Weights of a small GPT-style language model, trained from scratch on English Wikipedia.
Size: 14 layers, width 192.
Architecture: LayerNorm before each block, rotary positions.
MLP neurons of a small language model. Each row is named by its layer, matrix (down: output weights) and neuron, and shows model dimensions 0-127. Each number is 128 + 24 x the weight over its row's rms, rounded and kept within 0 to 255. Numbers have three digits each.
A block is one neuron, or neurons of one layer that tend to fire together. After each block is what it responds to, as a language model described it from the Wikipedia text at the highest values.

L6.down21:113149090133162128084141080121119142124160109109135139092110133081109150132115110150109159127125113144129123152053145108130118144155123118117193135134129119135123166175153137134110095092162118128117163159175156124118187172114152162141109174140158156131123094104149101135146133129161120090146130128136150113137166119156171106133122134098134124089095095107116107111142132184154150146136
L6.down37:149170112129142148105127147139099110087134151135106078122159098174114118085095083138132110098156133153122136163147080141125135130095134110143096120166091151105145158128121129140136125086123164127175123098142126103157159136134139130115130154140140078137100141105125121092176128143137149124147119160131073123112118101150120118115099128119154134093093180132140124095129139134160133152165
L6.down99:099151129126124115149121139142166163132148121109143149136106159107125109108180103133126151110117111153125134070110136156148182120116110116114138143114111154141127086159083104145167133101120111137091113117112135081099189189126079125118117076137123121140160113116085158132121091140122142157096131099110085149092139136141111145141118126150092147118148095090151144121140153137138161152121
L6.down178:140102117125115107124167128133129129136163110152113129083159135113130124187159117069155121135158153124180137156141128137156187128117106127133146115092156149170141135163144085169172118106122139101135143141093155133132146138148078152122081111121134153127135124090083092130103101135169107141123155109146120094170127145150169134127069100096100126120113116142123128124105104066096110130135
L6.down214:157141140138133130144094176125138109108094108145108117143116133140125144112167101115117173077132115161080159106121128103124117120145129116132119117106179137120109114110130114141133183142145137158095123130107139150111137100113134100140127115114104098122102099158168177126118110115079117152144128178084140121151147103139140119114085200104146147111118153125107132100115112118112152126168
L6.down225:110101144152157111119132164113122112102129148114188153123127089097170129127164161111114155109111117137169108119149087131158176141081088114113119126130081143122105076146132112159125120126151142123135138116131126121177101108102156115098150113164146109132139158135154113129150145100155114109126164100144130146164131112126136124110162118118134142128120110076126110145118116151134144104115
L6.down294:107136122135097113123129165125111114142170117087109119155159100096133147118145173109144143128130082107101148105120101138123153104127098097124126099140105104114120198158146128113135102129127134114162083104170144113141102088106162165153163097077144133145112147096099117130181132159125149139147119125117114154137111112136122088146187109128125126140157103114138090144156162097145132149118
L6.down295:103100140151114126172158089136176100113120074100125158104129103191121142090108109118139151155135161102122135157170145111108106117116142154069154157168096107103135085128133122113179127121149147121136113139145170101170160113156136152145121155114141118125132108123126117124144146085137174130166129114132121113114084112144146095150112147107098110115090142103141103098117120139145158113149
L6.down302:136106127147159112124096112070142200120103143096121112141123171129137111135140099082120126119138128122155091090128151154141116091105132152122143140072153093151138158106114124139159140157094105152104146139110132143160123184156158152140120171135139099130130146123119116157096142107165113109153126120151114146121129128100189094090160146129094141096095066135143149165148117142131144100144
L6.down408:112152132160107134112155153097133108133090093163131161107130071131129172114157113124106136111112112134113190127113152088095176116119130128121138104138119135125095122144074124126167085107131083170164119134106126151147136142104150180177132139154163119132113115115132113135107076108104152140187113144172122126150137131116102116131064145137159122134102153070128127120152119133097155139121
L6.down470:093157166121146132156117144129082138085081104101107105138109171183119123164132144108128117163143098119104144145114097141073117157171127124125115104107103123128138144134109123110155173135106141154101179122136131163141126131097126155083077075159125143148103121132135119062130148099114171133111111134192113156088199148128128108116094104143148126141152116085101125150142129161118143142095
L6.down478:132127167146136101104141107121116129108143147137149090125113112147162139105144115137133142080144127091098153138112102159152122125128146121129114127103116153151101142169125143140072116197165084124147130150103130092126134114135135131147118100166107142082163090145078139129102133102118150127134134147120129192157115107102165146163167114117135142066169109122139106103177136119152093153134
L6.down479:108134128174093132157163114121119157102124137112154100102136203148130138117132103125080091143109124136135141115137131143137151149149138151138111118104122114106188154121123121141139088119122130145125158154129172120159133110132113146119138125128144126130170153137177141137139149132102160119128094130136106147093127165117087139139139099090157077181103097104147115127132129131136140120116
L6.down498:118112111097070102140139140122152188112162151141137127165107123131124140159078101113091121121146112134154125099147166121163132113116107158137160121152139083145148120112136159106090163110161082078118103109121126085164117113152103118121113101136130133122127092156152111151108131104141117158134130148141103159160121129106116134114101169126154107175121139143083131126155108197129150143140
L6.down531:117145110140116138119147105148091111108140136119133132136100095120141115149137139136127125123131124171135076091081135170104140164100184117122114146133145119178115157118127161163132109161151110085128139140088113136165119136129142101146128157124131086143146163118127108130158131141143106117114108150127130144158147119106112106142070092152120168093142166156083126135126120105101124111141
L6.down676:114153094127123121083119157135117140080100150107158125111113102124128110142106130152113146128137119108118123085128167139166131090138141141140125126109074125120078089124084104106116147107151110175143139112102134136143118144123176143176121114120131121121130124123123130101136107124155121139126126098090139121150113144121121121119149156126103130140079114094113133101164107155132163095155
Description: Short subword pieces continuing a word split into unusual small chunks, e.g. y in the|y or B|y, wi in Do|wie, ur in co|ur|t.

L6.down28:120152142098120095130142156089104130112060089117160152159148166131089144134114099111182145164136136149097171138116105133132104136149137078118073137098081146170133107110118098148133135085078157105144097131169135110130146106164111159108132129121121106176123125132124129136145115096082175124110090101114125138164161127129140171128145096099123147153079131142138136136137144148132097140135
L6.down75:122157100117109098122154149082113151140053113160121131132145077122178151134144125125124107108132131140148108136101138086098150127117143138115130163128126154163161119118091091105155143147142142149129132115106135151126163123110163120147125138154150137164125174119132133120100125088143133122140098149108160124155110083139074156139110132140103119124179149110127081115107160132139111165107
L6.down145:106127153117171113113161120157136121134084120101114110136170168162171146150105145127161119121119104135084073127126125097138118136132114110097134145178132140131153145112132137150120117162141091118102157153082161118142131107113106130149140161189171101125142147083138089129116143124145148129117143112095131153160124123115139126104135161139113184140109108082120143122119125118178130153139
L6.down170:130125115144170132137167111100108134141064119111119098133134102109088090121113125151116131118115144087145123132097142139130126143172124139190134180125153118144108132130169118112132096136146130152133125105122113116162134166160116135156128128065184143138143096102134128132092130191080167110128100140125130108127084123160145156090113112117137075083115163092150140142123111155120145149118
L6.down199:107176141123093137099091131120121131140087127136129128125122079137116151120136112112133114151135151112117139139138131132116149151125161145127111166118122073136149107147112143156137131125075133129186133129117132138086098090149138122132151141112065172151123171141117186143150136118123165123107163128127119113156092139180117107059138113177139109148151164127130127108076144178133142141118
L6.down205:116147125121150083130136168099122121124069135114132118130147096109150125138101184134113141112136140152152110167088152115133153101157131112132120154133123164106120111131155141136086126186113087149072155118086137135127136134092145102140112139130131109118091143094154130112092150112126165125156137100122148128181128101144097120107119121172112160125158173118098115151127143131114119124066
L6.down224:121128103132096104151155138173129068152043117093085148161149128079169113124135175111164127160128131128143117162085145113141104124122134111146091181103109144144132103130132103144152119139147106118170116118125146104076166149179162127144107138158110098119111135077120147121076128116158136117151128144131152097151133117151113125120071140139114133117148131147150118145135154120146143143123
L6.down229:095145128079140072136148099130120110149002104089126122113135150112136136147122141142107149123162111106103099110092123149162118137130131168113144144111118111143133133143118138139170130152119116115130153149170135087109146116115136137137094126088157135119145137110108097128136123133122173110151125119148134100165162142119076117108095122095130164143155099108148141178164136153146155135105
L6.down308:123145121104140120135103155148160141124047178104101089132068113116110076145161093099136092100117151120144096142117140153159137147117133160169123091146142163121117117150090108171134159131147171131140175166083144154121110130126190115149134103104113114081106133134181131132159112103093159156133153116127103124134135128138122122167129137137131158131135123156116149110131139142124185118101
L6.down318:139147071110188170120153110117116098114142150124134112123116164140144137121125107135105181112133095085149141111183124099072112135124108151117120152165125132107122115133111085116181111147137146124125140144162129107148115122173093131157132149098153127132103158123118154116140125126114179128143110126177129109096148120149144115087163098132104080133142146065126118117090127133158121129129
L6.down507:119161120122186156085131152122101112092099177102116133110147095182128111124117133120101121069142089124130130086107169081121139144084129129140122117112115142128164115110111168105131143142174120132097106116117134122128130144093169087121111127135150142138121121111134118086104123112125131131122149149126146127138139130152101106129095160149144135130163186132155143149140145122178122157072
L6.down575:130121137035128116122103122142106145129059098128140134148151112106150146112136118132125126115108136137114119118079131111124138158132173139126112099143121108123143130120179110152190121152136126114114137157153122140128124125119109170157155109108070095121107150147136171118157169123114133126137131147091115155107100118107121140127078134163093130151112197137136140181141135134145172128129
L6.down680:100111139050154119138112121123133121088038116100122111122134132092134115146155117103184114142117104115140147127144146148124155160121156144154103141153127096144109118130169133104140107123100097101121151152109124091136146142125155172113108159137105153162082180114114124101117129178123103105138128105157096108116111114129142152094110096162128131123135153123146151131129132146109164094144
L6.down687:081157083104134103142117154126116114108109114131163147108113115155138104130126090085115155156117169139112161095091129101114117135105118143103121166126127145113153149143088114176163103151098125146155107108108171099133150176166147167137075123109133107157137135140124156096110122141180120137146147133158117112157102130145133147132139158135116123174138123124104088133121123126125137149063
L6.down702:110122141074139099116134158117140140155001128141143109126115108147128092152139108137135128152148158136142100115081120121130149148127171132132135147088109124102103168135119141147147159117096106155155132143100171121105085125095173135148110164147144127147132141122123135149124114144138167099128125104113125115147170123114104124106071136095090139121147153114138129175133115121127135138110
L6.down707:126148135091154126112152140123128122152000105129097136114117132133136125139129151128120157102179125125117100120092129138142113113118145136127165159126117118111143105130123108154159116119141120138147141155125141142131122141118127131148151118138090100151132133124101168124090150148093170133122117140117109123119154141121103128120062078151143143141137096112120114157104110108113123152097
Description: Fires on the period ending a paragraph's final sentence and on the blank-line newline after it, ahead of a new paragraph or == heading.

L8.down110:127131131115167128105137096133100130146112136125094145146139092131136119108100143147116116159136138108116154153103107103097114119095179166139113168165117159119155137144169125147111173077101167100122127104113150131121101122097124120138155130138107134138126125106119124094119123128176102138119139121143144073152121130148166102107162143122085138172164115131125138138117130116150147147132
L8.down399:117094098159097138120148122128149122106132157132169109149108169130117132125153132118119117150132137105121125116160160149112173099157139105086106107135105086116157146120114104128137113151133124156129128063072149112116113190110140137090131183098120117116180161150151138118143150109153105124118074109107140148107177129156145130180116146152144148098134101141153164122127148153111143092121
L8.down565:117148072098132123120107143139134133096101108119142142139111138156127141156142189105116076148126095114119127137146131165142143113158142127122099125132109150155132142125141124150152173135089184094154161144146146138116173145100129138117133184180158088117169120120119169133109110134109130089123096105145117139131076134131142173134084168164099131169144128112139131094079153135133147151111
L8.down569:094148065184149123141102116148141117114151059137159113134142133123116119156158113130129118088126139167118148140130101111146117151158112106135096131129083132108173112176170182130147113134140125130093151131073064106143134119120091129161141121145162130094133118113125106125138147161129122112116111116100163142168119135108143116130152159113141128147113147103152116106117127106087134142125
Description: Word-internal fragments that continue a split word, such as ough in Through, or in honors or horses, and ter in Quarterly; also not after do or could.

L8.down297:079148151219102143113090140124145127148105101133143147146145167115120129151090137105114100101147094118122120115138128155132118097181147116126064169121150114145094123126150096143157114125094139166145109117111130115152145129116105174144139119113123132133145118178140119116132116072188098125133106142118145139136085138081096091093108105153131163090136135104146118165104154149141133125125
L8.down383:135143117128138154099126117132129104129132149092123108074068106103156124124115163133117137141101133156156116107111136123141122070123133119111125135131105167128115090146111094197150104109131124098187103130120091168144074092138157076112151123116112124145137116160091108177076134131131115142133135145154161136111115153116099117097170113161116108152116150112106149146143162112099133156129
L8.down722:125156156118111124126137124126137136143075134082119135117114097060108151077133129132129107147149124113120148131118143085131090098113142128117127156099108151108119099123153086128112111116119182085129124163129117176178144113130160147123102158147150124131127134148105141122135146123152124190116111120119119113156116126135122120143103087134125160179155121120113164130149128068174115137133
L8.down734:171123132151102090099130111122120106093158119160117122106134131116147160117113132161151122128147138139115118101088115156123134119123048130157131106198134080110157170160131116132145088142121107123113124150130155090120153116137144098161116112108158125116177102139104153109127106174137115111118122115154151095136099091100138131139143107125096122107120145156078145104142167092153151149116
Description: Blank space tokens in empty wiki-table cells after a pipe, often before a row break, and word pieces just after prefixes like re/con/com (re-m-oving, Com-m-unication).

L4.down385:112132113131124138126103101103147077139138119137125125116128121156099115127124155072101120171121170132148088128125123120153105104154185136116110132123165106101103141135149145150132154120132110056158138093108135123146101157113134153140143126057108116093109091177090121118122148129145109170121115098134090170162149097174149122109154123151185107142116143136123141115104133125118114124135
Description: Short pieces, often r or re, in the middle of words split strangely, e.g. I-re-land, I-r-ish, Albuque-r-que, co-ur-t, Mi-r-za.

L4.down463:164120096102134149161153096103134123129149152147142185090166137175116104172122146164118117136162150151130142065130147088119091126142130084085092102116112136106111151093121135137103183154188124135123168138120140112105140141111131112152146136157119149120111141137114150095119094129141116127133148114094109143154154160138143153133161125084122097116142087107154124091106145119145105126097
Description: Closing quotation marks right after a sentence-final period in quoted speech (terror among our people."), plus digits after a decimal point (74.5) and mid-word fragments (Co-a-st, ex-ci-tonic).

L8.down173:162117176134112132124131144119156067139127138171096113105145125112194156105108112116128153110087150092132101147172143117124137155173103167135114113117152124092132123080121128140150143136131143160135084143138120183125123113167097070134127106118138118142130127097118143118140136142110159100122135147136139155129194118139086097122115087101132129108147100099148177128130168127106116149149
L8.down236:167114167115131088105087165177120143106092108114102091138123104134110141052123134172172113098135117128159168135112081111100134138099138176146096124132108137109142113098100130099130104122173144120093119158085144122151134130109126106116160123131152104147167184135153131094144136150123180138123102122123120153128154144159119147132159116160121131122116155107108135113112155176137095142133
L8.down556:118152099135126109137144123075157117126205120131108076126127111123132113105111083143106152133160102139140159105173096098127151128179090112087138100126093143137138123134153165135135146121111175114140107107139098133143124126138077153136138159099132120082117162099184095118161163142143140084103147142128135105109132132179117105145170164093125128105140115119116098145116114100112123121160
L8.down730:116143125139108138169119148143136104140129126136117101166126122144128122079116115140119125106114104132117159111158136133116159118130064162137122123100160137205177135101160159164143098110140124097152142151152165127125131131139101151158105158109181131159116094124140119140126116096117137095147112129158104113106165102132128094162085129146125117125140130132083113097142105123147110139144
Description: Final subword pieces that complete a split word, above all ing in remaining, also ing in according, re in there or theatre, and ant in important or extant.

L6.down6:137160130114084110144156149159138173087118092117148140109136126113101149133135152152178125150120122079124147172152136150114133126137141129133116137065116139095144115174130143120122118140144129084084114142143118128102097189125098170092113097136116110118166127138122121131126120137133198127153126119122172108110180109141114157137134137116143088147119110123075114130103129124141126129110
L6.down100:156090101132122158126159144143142118156126193147123160128123141154170140121120156097153122153158135104131142136137186146098112115153141137142126080125116130137103133157135113108093126135128157140089138122187134142128140077100186095113098115100156066137132131095128148106091127128105139134143117105136096113061158136149154136088158093123100162159127080117153130093159131098132106099139
L6.down149:140094169136123183076075140135147133132162143125086157125074109120119109139120127132118083113115153116135121168150112143130092088132129159149118128136095136134143136094113148100158152157123134118117128163111151183210117116121126124126077119115122120174129123124180114133111114149071157194164129114117112155109146116150147148134124163096116146159156127088146091134142100111131103143167
L6.down185:148062139090114134134134132090132150107161143121096113117134117121125103125105083118171160102177154111121145127130132174082118165145095169141096106111128142162076112149144136133111123126163113082166123134163114124122119180102150123125134124126166136165150101110143139102097131144127132114119127141129106116129156138134145129119120063128134160134088092097140148192144142151134150139128
L6.down194:140093131132089145156112102140128118096112134120171124111154119113111120117134128098166124106118098164115116142089092131136129124108128159101128125114145120096130133149166129106096178147205097093103135157155170107167094120115123126142164146102101152126106119098139141164111136130087156110107117180103122157084143157112115137098151093126095109136141160131109111106089123140110128150127
L6.down228:140111099128086107166107140139143164123127143151136135126144118112156125114081122143109087137106136120142113132166126156141096156153137130152115123122173098140157105094098105145141120161149130161115141146140196128117115144122148148101135115141102098161118096149099167092113104093106149101131128123162111106170088130121120159113147120121125175139125087142107132146182130129122166157096
L6.down293:102141118127120128134113136161130094153080122143100117103120114163131151148131108092097123121154098129156118115115124115078161153072055103150144108158108124134106145151145130168158073119175123098173124160092116136150123129095162104125146080162127084119158139127110104106132125146119120162130162124172142153187111172108149177106127132147164129123148169111156093165115141147114140101144
L6.down351:137141159149129130122108176102162096142138145139138106129121125070107138157153097138130154132126088133113088151142121127139091135158102148135137106158127137130111115104068176125164147145110127114119131127124113145168106114124111135099142086125143101091095133130146114114107116165157098142105121139140152081088115138169113184104127104124173102091116129115100124081124118126198087107137
L6.down412:105157178078141130110131108131109104134066090123157151150146134123136135153110132116163141163130124107125155113125150156086089151177140107127139114122090137115112139124114109153146144131141123138120147155108154109090142101123124154119121103119117106133138162128085097169140095090119128094074167141134098176132134151136193136147121112119141107150105154087101083175129099119151172170139
L6.down518:155148154132136169118071127137132114153125128131096115102132091120137123123141126116115120082120105108120136096146122152109137140098088155125135120120162118193118149098125150131169190113118116107147123083122112137156069149143180128112128120149154120121091152116138130135149096097101146128117097096166141113179164110137061133126151134099125156111133144122123082122171133121128114131118
L6.down595:120131124168118130114114121114163093165122169177103164153132153133104095120138174120099086103165119155113149124121136164116131154128144141183098145149120130121091090123143161144111134143180101135122116141116121114109093114146128139126088138127085099160100131153174104102122133130129113130130171147156078087136120125147133132076168118125093094133144125127136143161163133106119132113175
L6.down606:155130152117097086137080145139075121118107129135119124122132142104108121109162106116118089161145090082101085157072131155154129112146104140125112097121136086152129124110175134142167141085167168142122129152106137100106142143136120118110115119145174148112110145133107133091117130049146126121119130102134156162138145163135091115098059106133150154156116121128132114107128123158152155121113
L6.down617:090177116109104146135166134091132161131148117119146082144132122139106107125107112068152115149138169110103161105126126139141118155099105136129149166114123137137145102100145101131132144104130134146134119167119144131122136128171137158111110117100109124156115174134130130134156099152059097120144115147150088148123116139123161122112113050164109141129147101158172081133140142104131118164124
L6.down678:149079120121115137114103141144138087107180164138102124110129174157094152118147132129130136130115111128082124131156137129093122110120118113110146137145131134130113091124167097148134066172151112104126095133168131127149121111157134114089130166158121155167131111142129151112138137150072136192118092119122172083113086138142119161125085116112116120099149126134108136077104105124134158135137
L6.down723:126160128121170094125126139119140123129121181116127130100090160159054116164106116069138146094165151111128136108152150142118076108098117122152130113141156121145129129157144079099127144114182101130128084146202114122157104126143123117083134130109115158149100124165145154122154138141105172129133121140128103122109098143090130087128163083119143118127128122151105161125143148147092136158096
L6.down764:142105138136094126141154135147100136112117134129112130140133174129147129069123112129120156171099083155112158098151136155107142135110125160177148103121092132117130095113127108120104177071132133135106113115137138135102100112137140150115097118158135098154149126130115077153120107143110127125072167140162123129067138057120178135136144129142141134106145116121076157104165152110154144139159
Description: Digits right after a decimal point in percentages and turnout figures in tables, as in 27.3 or −4.4%; more weakly, mid-word fragments such as mo-le-cular, For-ma-t.

L4.down185:117139140074170096125136095122143124147085141115135136119137144104156106147131108163143139155144101108088097104118084113155126177131168176081096111116116139137119114139124129123132105146106087119105159131129138123144168133082151168168107121119148104148147175105097090153111117170159100140153102119141131108134133103130106113125121124097105162161132158130161139135145124161127145104120
Description: Sentence-final periods and the line breaks right after them, mostly closing a paragraph in Wikipedia prose, e.g. "…for Northern Ireland." before a new paragraph or heading.

L6.down12:157109107124151110104151116108152121110097109079146131166055079167136150099133179132154132114155132151157156127116143162135109126106115107112150120151112137099131152159148117140110160145133146156129141120165113105132134075127091136168140062137160153121087126135090112116093138147155135095145105114126107147148115167134140097113122117157091091125157095152186127108110153156140134116080
L6.down14:103128152132097133152153125126092104092121153129114176150154110104079113121099119164126119160083091098159217132120135116119160144129087111135109179110138156150154127089106137163110116094075177130115124116126137111136141115152081153151147123130142092119132157122153116123117131081107114138146149101131156126186113117120161159137098147148131105113115186153117107174152103109111117109117
L6.down85:130107149095089114080116126156123131112108130112100055125158100133171149109116107096140104183139123111120114119109117111138142104125113140152106102095093135111084121194143130161145139090180139139120159141122073154111135154116127120149157118148130133100105168141168136136100147150145121119106182138108160149128099101148120173141151165160135112144123118170148132161155136103129109120141
L6.down117:104157114123123131136143090123088100094089182147132099166109153141128121129129108137121106135162133133104147103098109124130140106134153114154116157155153119112160117133071140129160150113158137124128127132097149087129152148120107167106087127133072139118110178136090164141170123129120110114141156147105116101156154166152126120127127167139129116155117127156146146172133100112124134159141
L6.down167:099119140152131081089129176089132185136138152072132098135140103146142095110107118116160133156117159121118097142118141077134121079162124145154151136112143106104093149125100132114158117116081163131119143084140110130145116153109111137100125151126136141099143144153140126146141075162082159130125110118129095144139136115132112146071128144126135120103166129137111085194166131168137114132135
L6.down233:099171189175128102152088156120113125122120122095108149152126134077116159119132104103119124153082142128152115121124133133133119140150128109140108141115119140131127143132138114096164137155106159093139092104145099170126125103151130158115133144117124085148128138107106125124146076133124109127103134136138095154059091153156118168135129174112179125144132129104088159155144151152165142134107
L6.down247:112100116132082114108123119098150069162138107098148135126102121149173130133040118107162116145152140086179155112143112132150107137174110120070132108118146127121117128101144142108104130151093144117149134135109126119144134131146153111132097100076142108108122151107127135112128154138126130109147118104165170113097087132125154131117178099120095151156175144101124133084163156136119099102129
L6.down286:133154138139151125129091129157115103112136122142163110119143143147110097123093147144140119114156149081117119085165125177132193095088135086088122097103137135158159110149136133110098153140127108147132152113124109096118123195170119128141107107122097118124113161154154118153133133152117158107110111094106148131146122100115165156112136107149113140088143092123082169095148153132058079133136
L6.down290:109108104086146117112115131100105092109080108128093142143110165133126131168079117148155139123085091154111101091159172162101146123126175140124150086163111111153168148135177157121167089086107118163128140138121132080106126124152122111148093109125136139140164114119166120167147131116141163111085108134123173103108124161129082149104139156129118130134120150107132124132160174093143155158164
L6.down370:139135082129120089145134121131122140144144065110090143076113151131115133137150126148136132102160138132117129081179153096173131151150119146099090107122166121182154158103154111141108076112097161144171138113104102115127161112154082146086152147119153174110150105132126133159156085111160114113132140125105150096130113141128094111121164133143148107146126120145108143167131104104183139127140
L6.down417:137097125132130105128140134140152105124151124132177115095134081117140097070110118116131132091120154097115094142111167081140120120143140158122139169122120113096137130096139152105119130151151139149155147124113103154124165109155118184169135127127131130127159121112127092132144100164100089097122145126139142103131125115144103092125163146102136105137136145124145170152154159150120124136165
L6.down615:125134100115130072151114117172148138163150099135119157129088120099145108135135149120113118102123122111093111123117089139123074158087113145130155108114157181081120122158148154150164123124160127078109123105105116095158131119139082150110129144091132137145094130156140146127153157108104104121139171142118155133114194121142078117103160154120137149162161066151102091143124158111158146134121
L6.down695:132149141172136135144151129098138072160113084128129118117160131144099124134134116147100154149152126170136133145129075099083082141160105101177085128174137063087105127109100108074138155125130138179178121143147156086130155152112133117105115124122140140147139098142128108148161127135161123127159157153139129088147138125144138093110143148110097125137158095146147118143100153133126100125130
L6.down719:142155138073140130162151110120092094112085101139158094137178114078163116098147109121124153133124093110160106102061163106114111100118114140112129133094146114144127122112100131209155138119127158089171150123157112156095116159113132128129162175110141158118121140122143133109143129099131148135160114102114108160117110134126095185132120150097112114151149141112129137103139156136122137112127
L6.down754:149120121137134152123156143146093133148151167091108165122138162146130122140078120158090088095110141102138121138181156124086116167166102147171105116154104108117105118118131136163103101106100107126127105130130166098154139082159143095117129102120116097119139156133153114108152138112151086181155104123143079123103123150127131152138103125125170130101125147156146071156099176082151112126151
L6.down755:120110112176124166130133144128126109123110110077127087164134121107119161112165114140119145102114104113145107101119118153135111129105090129146129127094171105138114151121134112084137106138087179115135123122165132140113087103139102146093124203115114126109115074127150087123157144123179163147146093110107139156175181130131100107098069116137143143146122154106139097133175100147097117112155
Description: Word pieces that continue a word whose first piece looks like an article (the, a, an, The), as in the-re, the-n, an-y, a-fter, The-at-re.

L4.down368:135125121152134130107105139114136122167133123122159102154093174130141184142125136139099127110087156103136154094125171132157107141123126126153075086101119108107106163093155155133135163099122092141122101174101124119160104085122133109127145159102144094099126113088099115147156132127131174109102129130109131136124128117106157129165140095148175127117185170132113127131113105117114175143107
Description: Short suffix pieces, mostly y and re, that complete a word split after its start, as in the+y, the+re, Cla+y, rela+y, plus age after at.